Part of a small language model's weights.
Training: a variant of Adam for these matrices, 13881 steps.
MLP neurons of a small language model. Each row is named by its layer, matrix (gate and up: input weights) and neuron, and shows model dimensions 64-191. Each number is 128 + 32 x the weight over its row's rms, rounded and kept within 0 to 255. Numbers have three digits each. A neuron's up and down rows have the sign that makes its largest values positive.
After each neuron's rows, "fires after" lists the tokens most often just before its 100 highest values on Wikipedia text that the model never trained on.

L4.gate412:140094081117161161140125146156098110168115091167153150166205072140166147063102124145142119142089109086167124097161060118150112072139096113112093064104157155154121128061124138061108165121089092114131149143083182141142132142130146074128177172147206125103119134106131141112115111091175064137145143136163188116170096139117089110123158131101178116132126074191164141162135137113152121125136
L4.up412:122087118124182117133135192113179123066087089148139132121155108191158064082115098127123156187145048122112143115181179131144185126157105113117077071032121131048106165139094083130164123137118151111132132137153151113130128200153145124122106086144106088120146145121139114110102108202154040152167168090117134081173103126135137145117159169117083059091074043138159159152123116139140106110104
fires after: "b", "im", "r", "uc", "udd", "n"

L3.gate270:070167150131122165102195177187125097109099091163153125172089167080153135104157166140179115124129127138167085118138093132150148165108118140114122083082078209102168118075118095062167081152128070101133168169155130150081120123081145155104134131133135117157074132120131157098142126087150125137168135099135071145148104128160104168099169173155136135144126135108142137117138104082141185149160
L3.up270:124147154121106149147082137213218148110132129115167103129135137168086136107168136135141135107119105157064091067145128196157143158103155132101156125153078123121139100132167128111120078156185125052123134133158112130128105116154088155105109141106128196171130101065155083184116150115172067168112175104213090140175160134107094119154136119113100161141108094110094087134073131125165148145118
fires after: " t", " P", " p", "T", "P"

L3.gate723:124100152124138134091159179100160048132160066212117108124074147121129094106142113132094150163107145091147122156136158146112113147146123078162143091114103096178046123144133072074125154140099122128144139140064149136087111133119101127133101163234107104114144160117170131143161137152071114129085116091119115141180163125128082199162147127114122104095110145139189145102128096142147150145132
L3.up723:117037140136215150119129119109109125065132113125045126144113127159170163122111155144102149140096111154105164153128129162164148109151079135161148151159129143093105174137113112097114126086119132154145135104085079170100100113106084083161112186163099089171139173119134123068069051141118110168083150094165190117135137071145156110152171133094100119117144164116114127154106147163102098158133
fires after: " Gr", " St", " dr", " h", " H", " st"

L3.gate7:107121115148168092107084153112104121105116094124071177149099116105127116104131119122139121114148123117137127194157081124092069150121190133145151097132152119135093130086157142141129195112113136101137106123077160137126062070099166138131114082180134108119104106101098133123128127131178080130104099119126142092186104087116145134097108144144085145050142096201099142133118116123148196098145
L3.up7:117189115111069159169132094133151116145156093196129143106155097150074136092178131200142127134094158158134092114149111190091168124140147196135097122101100160167104084146137103090099136149103122095125077127158131099128155098124104111086192080157127122128094096173139115206211164145186127119132126107129127147139173123107148064105141099110133130095073120168175110128108138095098102122111
fires after: " g", "w", "ous", " e", " B", " se"

L4.gate523:085168184194150118113161136146155108119160076146098143133110103116111169139155137149154107135109200159213117169077140113142108167100112102083105070105114114141112112150154123142105128126102165171105154099096110107082188108136107137124094104143098120046133131082115123142071173111136160129093135168127096200144134158165087090111154168099098123173043194169109096088121164093122166103173
L4.up523:067125202126101144138188151053165170173135078090143116120120124140121065128060054133101124147135162118138164155138147095167063138116175138085141121118100156119114105110096112170147188031127089151169089178140172152140132122176197116092084094093102172050124112101095110103106118073076118188129133143109128132147113111140155186142079163107182078112082126089110134164099159111130134122106
fires after: " L", " G", "L", " g", " H", "p"

L4.gate582:166100120137138132129176141138147113079170123123133110129115090098208075165109096191146148104081146151185137113153102142131102115083118106140139100146148148200162097114110124158171120093151140091093143137124128129100145119138112158096124132165150103099123129113134192126170132112130135116090110134120145187150114124113063112184086108174194192149101152141096143092135118115075170134153
L4.up582:103130157090116122128122121124138176153067160097106127176080060135116094158135133168089119145049154069135123145150107105148100132100066096093138147121122144112122106115174112125109126135159124170139123120133135106098123159147119125149095176168190148063073112104145134110099139086133140034131113162096138158108183137115096104105133075175104151159137139178079154157144142106106185132190
fires after: " l", " L", " P", "P", " Spec", " C"

L4.gate134:172179180081166142179158141103125150120136175091106114074217175137135162117080106169089175097100153111105090135178159154065156139094143204070110155157168141123148128112119156074129081197124113077173111091141121127109184121103165091156116124070164135116136107143092147125122197120157108143132117106119124094148174154156111103116154147141115157093115174099120093127158156148071176146104
L4.up134:117143122098163092145083162077157172133118121117127109095165128101167178101137105128118069154127153091185143156187077196138076157067121160125132097145131109096148138067070158137142166138073084079161183136120112098097107141139178108126129063114177101101161092171113129086117137134112176110175169151165114119129139162117130176173161157147147109101111140082197149107114177096087145122237
fires after: " C", " c", " P", "P", "A", "C"

L5.gate108:128147131130106131154118138137149211106131147144122147086129168097121116096148101158109171102183178176163159108138079122103140139046069092049128112164070098107141134120125188109116129147112076147157131192116086100171165089082106151098090108123187086139136103062120116109131143115122167146125150151125174149193124165149156074141099162141112121081124180119118098170082103137168148128183
L5.up108:117134068056141149107141085107146115103127159116100074176137131110138069076148068147118127104130115124122135159142086149124100132145153107083160164124156151119177108117091101157099087180163115119146186118140195120112115172129140132151167140082119125181143180141129177129116088124199115173116065142152135106127137144116114125130128120137168092137129103131104081083158146109175124166165
fires after: " O", " R", " N", " r"

L5.gate656:088168148129187144160118178175132132109141136146118156132083117124170232203125082106107150081107144104087126104134180152119092160088111144203126118172124130158151159097079097131115134134157134093187166104128085089123098142092100146168145105090163091100087156110112127077125168070137136106080078173085073116149186166126160125154155143116109120114150159122110109173131133149148117107151
L5.up656:084135139142089137165054215150078113116141175127175146140087118177043146182093088153116167137074151090136149166140110192081157159092050115180075091097147197087100102166135115126179146135133098150153148147151155140146121156090116118098118100113092119136156115151057097105088182120141111124106166146161079203148153141127117152092159099099154109133137170093127103190133113134162118147095
fires after: "R", "L", "D", " R", "P", " Dep"

L7.gate73:171119149157115107132098129054113151171100146211075149099118144123098127150080160132149194110102134168108118066154145192110129183095091148179124106105137146122133119109110187024178164128107135115129076167071121112094167154141149146155046100144142091133141159078174156107146139138173148245105119093144091111128072174102189141182096118132129056137113117119170129115146129104126125095133
L7.up73:177171166164150144118133150063083117133118129155134149123159136167108121083137096168108154099089187170080166127144075121147142175071153071145158125123082091096094090114139161089105165135171137215145128102139102136104151104135148157166112109090085120085108121074158124117174166180188148086130137131136111082168110166081087130134172153088108095157124138141094120191107186165153096168130
fires after: "-", "l", " Gen"

L4.gate49:088134107208159164159114115152158159073132108123130140131178123088126127137168101140090159128148083160157086174178108120100107097078060169142112104081145098145059115130109132065132117144100185099126141124058117121113114149104103119124095118194136108056060185109137167157123081170111141085153113190143132106175076130159076120146160106083116120101121160168163115115180128069136135127159
L4.up49:108105147086069116144137125082167125154139101135113120125118125134102140122122188116152139156121144100094114152104151118158075134118148103154166135192117072120047182199205209116155128173080089173107156096143116134075098103118145082125113181104101117124094098134114099131066108154127121104142140101157144144138101129096123115107080113139124107164126165185111138104087113143131138163222
fires after: " H", " C", " h", " c", "H"

L5.gate368:173122181165119208091102152101144114149123121112135041129127102099114131129064136109145115138170110136083182156146132103124117159063094115093161113093115097125095096136170144120110158128157154146116147122145154162121100112074102087134075109192174084063139112119167135084149172135177113124148115198178121148128205096116108062136120148131146124148126249076134045212136144142133158173124
L5.up368:192131171137162145119142177100128149115165163124182094084115166164150151159111172141145156096153200143172179070132130046171127201133142122105181098111149130115144149123147099157166107166148129117098145139144124094168159059057016182116096123142144104174130158110113138112131157096153166167080128149115062148150157160111160103156094184126079104137069171073105118142127079168066160090145
fires after: " l", " St", " st", " L", " D", " K"

L4.gate330:102080085108155125101123141157159122144044093113152139139082097097179127116162100182110069141111105071134123131210146143186062098092102140109132139103145150112054106133092114107106132169149152164152119118073096125128158130151096097132073144115137119102164132131123051118111142168142155149111142187119053119084152160124072131164127060126162138126128127101083135181133137140143181165102
L4.up330:057194191069129154122125151060159121140148153126140119114063122147162177198128102098150110139100106100156036118079132108127144143153127096092115103160107155126146140139178097137114141113143128144141193120113125137141099056123107172103106119104152111143141098126152133109123124103103156076094143146121200096114186172139165149098132147160147147204130124143095172129131125122093132097094
fires after: " St", " Br", " F", " W", " Cor"

L5.gate5:112172111082127133156108121151099143059095156154124115134097130165152079114139167136114150133065191076105150111166144135176177157140108081103160085107022164234149096106115185103139158134172104160095099125149088117136127138109110143098098138161166171077125085092117113141198133150101120125117131105158080087163147161099136151111101121125141105093125133131131074146138183173102098121138
L5.up5:104129116150105154187160118140182174134100127097121161160107189145114180145127115160138132114148124080160185159155152096181121097128118080144160127114142121182124138122130119146114171112171106116118127077100139111128106152152081147048145168147142136119156135115119141167121196105065127065064114169136155153116118170106147188089145125170160188112116194147103122142138073131175124127195
fires after: " P", " L", " V", " St", " Sh", " v"

L4.gate101:143109162168189109131103102183141100157192191094104153137151176163171108143127119134128074133158132105102118097175114172120123142129137070157145160088094127172179082100149172091135143127125078167092135148106128122165173160149147085162125100118129165165142065129162130157124132141118103108154127103127141129122136134152112168133147156160132114083090182124163113127046170150097150139141
L4.up101:111152116154163159152099117152178108071100129107065088070105143089171079149100108139117057189139104127137117103136156110149074191129114140083149121170083078097184130085130089133121108119084152085121191109141097134138136135119139141093065119166121154095159166109116138155138137161127139081112115092123153115122130117122142138151080149156110160149164125120145164122145145151146134080157
fires after: " R", "R", " W", "od", " 0"

L5.gate567:123130096110142122174149147168099176151129142134095101165168171142171152124149099163166106132141121131177126146135106143132108173073102089133165116176102131117138089166088187161141168144173080105126141144074160117133165116078142080092128128128111150079121103101113133119191169134170151094093144153143119151189125161160107137122094179114158090107116197122126105071131143133142134181122
L5.up567:115116123143112120080091121134081101084080166159112151092116155153112124139109069202162160116150112117183099139107129171138095136129085128099080130203109111127104135146099137108118074156160115103121077097132127161081123122164173096132068096118190131113099124164089152137154097071127123132118122108103097136122133068119117129082139136112150101128099098189145145135133095213133115153116
fires after: " T", "a", " Go", " F", " t", " go"

L3.gate221:138104089125127205090134096183200136114099143095191137161113142098171141159110052177131124172141127119135161121158101145192128200085180120173100097117123136125139089109069138133171157172193150111178133149084144111101161086114139125130112183175130087203110121081133137135097123082130148107105147203155091093098099129142074174134039136097130135124170129083161138137110106082099083162128
L3.up221:135142112075126130197095105116139099169176197159160124122156126138178136172121127133093116126125134113173106117107147141152140167126178157196099130065119100112167157068106133129150172133160120131185174106043143103117154145089124080120086130190154109184117139122148119112140147105086103111157140114100156084096137110140103122154100060140125071101119116123177113048151135103153098176081
fires after: " W", " Le", " Br", " R", " pr"

L7.gate371:110095112131159150129111154140134215096123106064117175120133135142135117119152129164151129111120132164154164101150150133092132182058085143146160177216150163109138107081053187091119176077138091095135129185124105114089124181117060143115078126098157113086128141077128153088132159178155117156159085128099081064161120163146106117139079160140102086101138117160111119059018188154132113109125
L7.up371:144105191126122093159108143152154159099100157062070065105147155142120085146114139109144129109060115123119144175122141131100078128155160133179075142115105147118086113103144135123129093123119107106104122215130112130124104131161149131119116168187142120179155127116092164085086147149114156098137161187121145079135092152103098131139168151144113167147106072142092164119127130143177115116177
fires after: " 0", " 1", " U", " Go"

L3.gate703:143143148213118115203078188175193179132103120103095184153104153133093132134167131120123125175127194131153165122137125149126148174097160092085114083200111160092088116193176120189163133113126104087162125182125109091132148145107193171132113189113130173083148164115116177127109126140113145093165172174114125104135064181142122131149094144116145097205150098129094148093148130150154138169120
L3.up703:092156175084134112064091172167145140164190114124148097126099148146086168106139100075107155156114113124102127129193127143113144075124147087092125118073149089102138091179136104121125163140112142162172158138125125132151080118003151091125108092112186152110146254112138123070174144136133103180180109174164108111138089126143095130135111149077130138154158098153149115159162117155169193129114
fires after: " E", " A", "A", "E", " M", " m"

L6.gate240:121116131107122121097145133154121098154066176134150075121094075150131115159149149097113085100115079086171141117155122129108090211149116104171090121219080205169140102140137196114144152163131115150122087098105109141109130082109108117191183139081103171094104075142141088161123137124114154161091139121161100080108119119080088139104144140114138156144107096143132114124101155175073127088144
L6.up240:188148086171139158196079137054139160127087103119054181179134110130135076182145182139137125125091105115127149143130087123109130142078144040100082186155129146148085112113156174128161173156168164139115137133104107115130187125129149045120114158131178120153144074111100115125142153111226159097111121150128081117159105142122100175138104157172082105150149074189084125176110155161133157116126
fires after: " |", "-", "iss"

L5.gate299:182074104188118097100121065131097146131089156138106097123178119061114117162152126171169062101108126112107101112153147037148087059113129090098217126136116137155078128172134117106138144159113095125111110092097098080138099146062194110149147148101122097091188146115084133074098103144107154182108138178121132138052108173139071148111087143054147111103125137107150128202116140164099188124079
L5.up299:120135129176131116125083136112107111078125107094144108118137191134074140141101107138163076119118093092153188170146098163059163129167105098079174147129163155116086125118168126166145157076066080186139147174186124136139100185094133147151121118070162122052144204149187124167118105171096117125159106107137123139132152141090145075175166077135138181119106128137112148172090170128099056142119
fires after: " s", "as", " S", "em", " r", " se"

L7.gate666:175106156150085174166078144136166178207109142114170110179199153140169150172106101179041088139159128114123123160115114101141153137056133112076125168127137087160094118158133093171173131123125091120154135115091112125105198100124147127156103129105095157110117159107173063154126148131170176079113143177129120149173162100141143106097086126115126107118120095215114088140120142111144203120162
L7.up666:129182081139151151168073135111123187110108162135144099115123149158086075157119132148118137176152098134133137125069155116070150143093079154125101195142106123144064135238185144159084145093096122128139157119113021118178166142153135064037154137109112193177170112128138111138150113143134158064141197085163102113183105070122137114098110125113085062138097091105119104093183141179137168150096
fires after: " |", "\n", ",", " con", "umb", "|"

L4.gate232:111076158098107134113076121140168122046148118130087110137135161125120133091141141186119111159111148122143071131110067133088095123101072093174056147193111098126124117095112211081183151118158135101122089129050099133060144107083098069106081161171161100102123103152130138190114168152129174110095123154104138163182137128118112106085077132126081171120113130124175115112054155120087179136169
L4.up232:055148159133120068098128146117099116116153174147142122155142184095095094116130152086118190163175145117099116153121101144142113123145097138129135114132117105077100173032138134175057119130181176121096104140169086132105181186127143089099084152105107135120165141122066134128163115176145129119032141138130162122207128102098173102096110132181119108054143078101150199111174126116103112151115
fires after: " U", " 0", " f", " a", " t", " H"

L8.gate480:073139104127143138100175172138088134207037136154157062112123155118144096107136107167099141107199091127128177107155079128158125122107153164128140122109125096138087135093105096129104074074212155133093117153138167203134145111173095054146172159080123122112146146180125144148130106135157095114024051152138176144136133114119062152128119177178156172148182131137116096181179124124080130152109
L8.up480:069143210184136153137178126132166075123148120109080107111159150098151130161094113171105105173157082146167150079089149124112125131139101163143154139079163089094108107115140131131183092113149152115138126142121117131091129148143089085196075130159126120104158176187176188169110138107132112059122125161128184124141148080157105130159223127138104139180100094187182056159116144123069120166129
fires after: " Squ", " C", "at", " R", "ad", " M"

L3.gate287:125102170150099169057107104149130058076122075171132082144151166093190234193104121178097131126149136092061125161116182157159160122110101138149103130132167099176114103187131141135161183155187149143167106153126126123079139151146064104155115106060139124102164164104141124179146171128152167122110134135100117121128104184175183141182164100101147127113123139123148102139150175080154119131130
L3.up287:114122130092130121179112147094163190151143154088153072099086163158112207118105081142180100096146105134136224121131125168164077172132177177141140132141164143123144121096142150168145178115124101110163088123139153143106100072121102138167111159108140113070128095123124098140126087116181110145127149108156140156158183174130224101145133102168124128178135155128101148103096130122112157135145
fires after: "A", "O", "ie", "L", "P", " L"

L3.gate726:114127081166125140070130165194115114092128136156084152145135094121070133138154105143118082100124135159189125130145059151010117085087179152162168155182138155162143110097102167102126143123157089145158158114129130144131101138162166099076122101112129122101079128135129115156173140123149191171117148122052151131152115118121113116100138152159189197064143101089122101125044134079128138148130
L3.up726:114090133110102077137142136144122144142141145150111136132155122145163159160110145180115134115122147141077055128156093117123114130154186136147095132123150187108143159132074103096097156158188108116168146118151145100111107156098153054151144074102168148133154129129123135136163131195216140203137105124123117126085171150130084127062061193117124149086214156147130086129188145165151076127132
fires after: " w", "w", " He", " se", " cre", "ed"

L3.gate413:130173124138175178133098116134140119094126120127132148083141176092204102077160145145084143167138128100137175147133133131110147126090098138105121064066100122141135105076117122132175137106146160095222203137109092116186146079151090146126163155192111141140174104085128101167095168141077120112112111119083130106144145167118129150170133143123170131115151124114125126117103154152053104173125
L3.up413:113142150135087100148181147134092078084113108144107078142106122101184116144122173119147131077159159109115056100139136138223126124118131100114111146139133151155186135092152070155194108140148134113153137166113123090159112081075078192159165158159104126116152143139199145142112147147109089159083159201094102105163056113136145062167109207144141167128100202133118158101095083148150168157120
fires after: " J", " V", " v", "v", " L"

L4.gate686:160147088146143120120086170171169126099119138100157174127135164106111143144118164101162131188110126113141119106130139120135095202130116091102159116131098139136096116176122172141148144096084141118194129149137049146154146102171131151144091132158110139125086139116165107213093185154149144062078122123093134078177152191119047175184164094072110109108111135100109082086119160129168117183189
L4.up686:163062115080130134147133193110151104179160143121141092117101112116034147147117089089116122135134111160113143142094165088121099198130080142092129105146120132102058127171108130211142082166141150117204088134093127126092108083115072135124095103062120149087131133174090078039155105129140161098141151174146148134069118158158134110137168099103165097105113117127118122080129128149086103166109
fires after: " m", " A", " p", " desc", " Mo"

L5.gate544:133121116110156141141115136171109128148100138096070167139194130147137100117106125156135131112173131106164172152151173118187125116119175144160153135115054108093161097124053103161111131159118087100109116133141157026102122156137136124106088201128177125141168117179114161142137167124079123116121174175106174112108112185123146072071122153170116155125154133116087136094162117095168183143092
L5.up544:141095099128127102136137156130113068172120119057057121077083107191083109113113189129149174087155121103172113180102159126156099103111129143180168141094108112130147130103049057141104092203112143059092051117155197135091090096140146099152111125088124137196147131169115184114124055114104096115130141167080187140101096139098162109076116100166123167138123094056094162127177112125144173139099
fires after: " n", "N", " N", "n"

L4.gate29:147148175088189190097117112124158121102135123085174177103129106086166120100099072113136100119129169148201128091117119122138125184119110133096191175173132094127158125119135192136093159120121110149183111199104145131172162117139077127082168090140155158168131121110175140133107137133107115090080079128104107090135134121138138094155138142161104127124115149124114154166071164108098087115082
L4.up29:100108127134157137121057157200115119098088157115080122167154154081179100137141101057111130067150080109135076127153137117122188150110076156107064133143061141099095110102168105116115126135150127100116157134148162153074118100117160176085122119165127094133118141074128103089148098151066106129088108130143120138177118107128170174065193121170133155117092170169182144067099083104110076078144
fires after: " W", " R", " ex", " pr", "er", " D"

L4.gate210:124130140182151134125121132115073106075165098120084100158093143122141193069170132153141117130112130144164126107145073186112101088074079157116079092208108104088193070118084159131129168163133148080111188107117119117133104095134102104120114093187097107128168138096078150145064146123140110199095097180096107127178088142082178173157092087137118109136155137135160155101094188113085121106153
L4.up210:147125129170098128137156151119126145150141148150110155161139119141121106114079146004149112136163119129094103112095106121127129134142092066101129120090143092040134105117211114152109145058124084143115147136186123115117124128140104084138113088140116130110087102086119072157098123085107101135131142101229093122151144073152061117131151154106136076128115128123164100069095071148116079108190
fires after: " c", " W", " H", " B", " C", " f"

L4.gate227:098144102153202173127154123089134091128151087082146155131134166079146127176151188201143128145103199200173205096092121135061140104079117084137171118137107116115131133132125155092085102121099108149127163097115066126163138158145141151138096111192176116088155146145173149125131133124131151150113111087187058113125119095102084134182105117128088098112126159096117087176125175136151160091145
L4.up227:143086138129106157125094125041141092112219099171109156153082142114120140199149087164160203144132193144178116096079118170107147145154068124105128128180140166159094154127117090199098157084099147185134176092156170117152078118071099232092140129094109112103143106063171136138159112145122139173166088139090112143130151131137168120149118126116107110142140176176116144159103188143150162166205
fires after: " L", " l", "S", " s", " r"

L3.gate106:152106097106146134123130071099110133175117105164133175093131104094097124073163166151144115105128133120121146192172136087122154103114103153081107129135200211172138151149180155100200155126088114124098083185098158161152096139141108106086180122099150084095138169051101122166131117111085113172054138166124183085116098194136174167162147140129146109102166174115085108129119138140125204138141
L3.up106:083112150133110139129133107112149109129103105091156081072147090079118147148118139109135089138107115148232111157136132156139129193119171178075050115145140156119164149135132153147062106135164115110113182103136154186182161115143070098168128125114167141079123135129094111130135144139187110095121176144109096129115133176142104109130158121118105081185073061123139140082144161131086158147146
fires after: " G", " Kh", " K", " A", " M"

L3.gate487:126148050143110133067158152165166143155130150127172084186157186113109100129112126105150091115085139100114137113124078116155070115111139148082104133136143167105093079098151101170174146204127138141129123130128161147149106139188086104131185170126134169149152086141155081155183121122164134160169134132141096132102080153101086155113128075074126202153124150167161156124152059079126044143074
L3.up487:112090104108117086104147101135126099103132136177156138106193118127085089057119151095095096096118093143076086127157102181109171094185141108103115133103146157124106116196129092183103209141112142142077104097101184148095126155149165088125169137088145130205145137120132133138182149140081100144152101104131189159116135094102065149098147081097087135151115135132155160121154057067124096132060
fires after: "b", "r", " eff", "st", "str"

L6.gate257:112179150117140133116116167104122196100119083136122137100184109107126132077131108137186121180144178161167159152129149103129154155131139083101153134190090169136140106117092204102120169098145108131115102122083097147161094132107109125104157119112155098107140155109066093090136135134116176098137074150155076141179120169158158129121151148100155143083140186148152130136112134088144153115193
L6.up257:109105139116092066082165137131134120090179165141125113115165146125146112112163100082116205115156135179133140125086165107115107129128172085081128117170067111124135101101148155131061118081073105076103132154122119156172105095117131118102117185130125146152106196122126126148165121070030197143100089154141113166150129109115137132101150155166111068134139137166136201079100100113151177193140
fires after: " R", " f", " r", " v", " C"

L4.gate343:079177114162109148089117110081147083120163114069083040165133097078192084133151157111201109147100144167112068137161080153145073100109134139072154092132112154117136102085147141103116142122207118097137141140095155147173107168119170159130172160131094121125114118091136127123199097121171160120144125119183167059136118135066083194123136074057097138163137116136103140142160138143115159128101
L4.up343:125134148114090101124124123088158121118069167064121130135146091096155108163096138112137147211143115160094028177153123117122084093162073144104118167066097147131159115177147118118093185109108150165129109091103133130140072162166175167145187135115072099146176106118162142109168138146097103149167169133139185109158099141086136141145158121110063096141113127140124138175158096140131172111118
fires after: " New", " Sp", " Mex", " Swed", "er", " Al"

L4.gate56:117134142168078132080108169142126107076136161147105131112176161100077112119123142074118114134099136182157147080131088081097100158107138186069097091130099109148141121143149192116143198167147147120084159095137141101176095070097144145146113052135124202126127097131112084194136107124179095107059186130122105152131098168159134167160137154086152098151131152134104132148047237138086109139092
L4.up56:098098128149117154101113179160144094100126179173133159126138138174065115119145144121153136103118114153143127150114106176093121184132122149167145079106096140113105170071163151123141155120132133126089143110156160151114114055106147107151082104156161127173085160135144138093137094081163112089101197108133119162119128140167143122080154128162105164118142129155158153172187180096099059128101
fires after: " w", " F", "ian", " Y", " T", " B"

L3.gate111:150151117118167138185163126102112129155142092097097090141148129125164055060153105092181061142147113168106112151126151123125178138153076059160060161129133148055114101158122095121113131129139127124099178072105132136136084181119083123141084161150076169127138160121143136160130178147083100155177160116170091129089125080119114148154225094123078101151117177153148150074177058130111118121154
L3.up111:122133152128141120159130138131155150129107094146094118112147114164185089131169147180118154147144099053139130144135110141098162114132098162094071100139093149143121124157089125105147168149182158127119137109118164102139092162099084122083094189131146087163112075131168141130145114122140105063105166156156122157143132158149099129153121148113117103186152157127139112125119123140174065135129
fires after: " v", " St", "f", " st", "c", " Fred"

L9.gate558:123171131170153163118168110164160095193134142147099141116102069124112091130051145109102138161152126093122134104132140128110154124116119193147114088079090101133146128142124175146088136119150121073102138149200167138109128125173164041145107136108168075188143183114154149086157178068139110126100123126141076113208078131112087152128110143123167126167161146129163135161146134108150141133097
L9.up558:180169163145120151104105132138160132128092176144138143129137077143114085070079130124110137172132143131107158131148140098185122127122123116132116155145120197158147125080140184150110172140103105189122136138156089113137147110157135107159122114156150092117158187098099131182155177125149099108105134124108170147140175126072072140180163166176115080124158176078232121128152167091062141123140
fires after: " C", " R", " c", " (", ","

L8.gate164:173120170143106105126151141156065129186205110172164108051148143124222094126129130108107100164161164116138136107147132094098096197129119146134129094156182096149081123146090121170140143093148102046096166173148095126101166135139159170121136171102108139164147088122097116152083103166067105176069077149161142108141126131117110138154119120120126042087109124088150149149158131138120162125149
L8.up164:125137182116137089101152153098115123155148194114213103202125115066070212110102132100148094095132176151146139116092098161107132222080161154122167124092118188109172139073114197121100142171149097103105122121101083126110059099158108088139053113163149107096098177087179151185156135102139112144143169148160163116076169133105114133112129125134155163151064168177182081136103117125109093152129
fires after: " C", " A", " the", " B", " K"

L4.gate555:182094105124131127163119127177119162124051225144114138164121120135158134116118124135147160171114102112101071131130131138069147174097122140138135087131127203152118140098108111106158152133132127117121121133157088117049125136144106125147148160130143131111076162121110082135110123138172125108082188189154171081129098149193117119091064110137192086156067192120170064144121118091110174166133
L4.up555:101152115158113119170103138079131184077168144086140145120125178146122124174053133091092134130140132147074144059216176097119108142135113115131051117168104153079099117112150136124122123133181183146138161099102083091135142130096134184082040093158161123184152115067135153146113161105177087108168130122191146119166201147123135094129057088109130104124130088114083106099058097123164130149107
fires after: " P", " p", "ur", ".", "p"

L5.gate261:120110102114127171115116197138163163100107091136110117164098165109101163139079134157124138178091077185116137152143107120075138169093116116090117070151100116106141093113091107060118127166111138102123149140093138142126121066120119135136067109083100105079127110059118109173119170143171168137119117124146087171155135125121103149141140117114144121135148177187133078093071124106185131093158
L5.up261:099089099118133107126097125101112176093109181140128121107138169137182129113123084149123141162136140145131148151149107166120129192080120155116224043080111106152074141101104122110104162107158132108181163121097106160129108088160100208149113135086146138124099174107096122090111114068131106111141150100101138095047071089143090151128105117130146081117141191100152127130187110170101125141095
fires after: " L", " R", " P", " M", " B", "L"

L5.gate386:097112142121120165066163184182149112139086173094096098177157134086147064123174063182126164140073133168152104081213133146160089123110163109132112070150113117141130073084156137131154086089107135129111135086154194154110095127110124157166139183158151137063152104144161129193095106120130180141086109201138120112185112110129112072188079158127137150179152145155144113136080135107120171126087
L5.up386:082168112084113138116118134071127128078096069122073101142115166099162141160131121131101162076162141144177133111126118168135148141143140101180127123236067156174100138149097140152145151101135112139137073081106130098167162154102131151118096150105143075085195081105094152074082090107138121121150095114160136151180108135119146162119176124143102197125164106138165172108183128138148138140120
fires after: " f", " F", "F", " l", " R", " r"

L3.gate446:089142115150071150139100089119109120111148142142127148143133156141169092091190106120115113155184109118102154140128086115147150106124144144101112139072087129125147133138122095206107121164059079123144127166101143127158148176152143136100130096135129164076135033111064165110170160093115162070131122091164185083142102137182096089095129120125162101111085185142130089137144074169136083190080
L3.up446:121094070134139103204121075137056111129121135089139111088057127097155119118173130164117117086153112136142134103072150167138154114143129145180136111194129081157111100071109107098178130107133087118143112130078077138148127103105159190111071188135137159098113093092061169110103092102161141180114120162088131076161122182084201098176085120126121154103150143041141165168121117049167196117148
fires after: " N", " n", " D", " J", " d"

L3.gate71:153148118137149177122125156137058124063118119122087097206102152147188090143119111147124055133216068068135102169119139084120149130074132154109121047140099131131165145164155094133176144084212121069094102187156142141114126074089151115162109136107143133099119138132143098134144077096122094094131175133178082055192125184151143136106163125091122125138100134124165099085109114143175105114172
L3.up71:121152078180110121199069128145135087098166165135048126207140107118141113098130168109119110149189061166092179148104145152154127182113152145142078126119097124099188131111172115132083161100176178100099138147128126126140128088070128130133072084045106157116132166162157109180173102133105157126139116125154138103136073112095162139155147097121120211083118097144160110104160149113149155159103
fires after: " R", " Sen", "R", " Fred", " IS", " Con"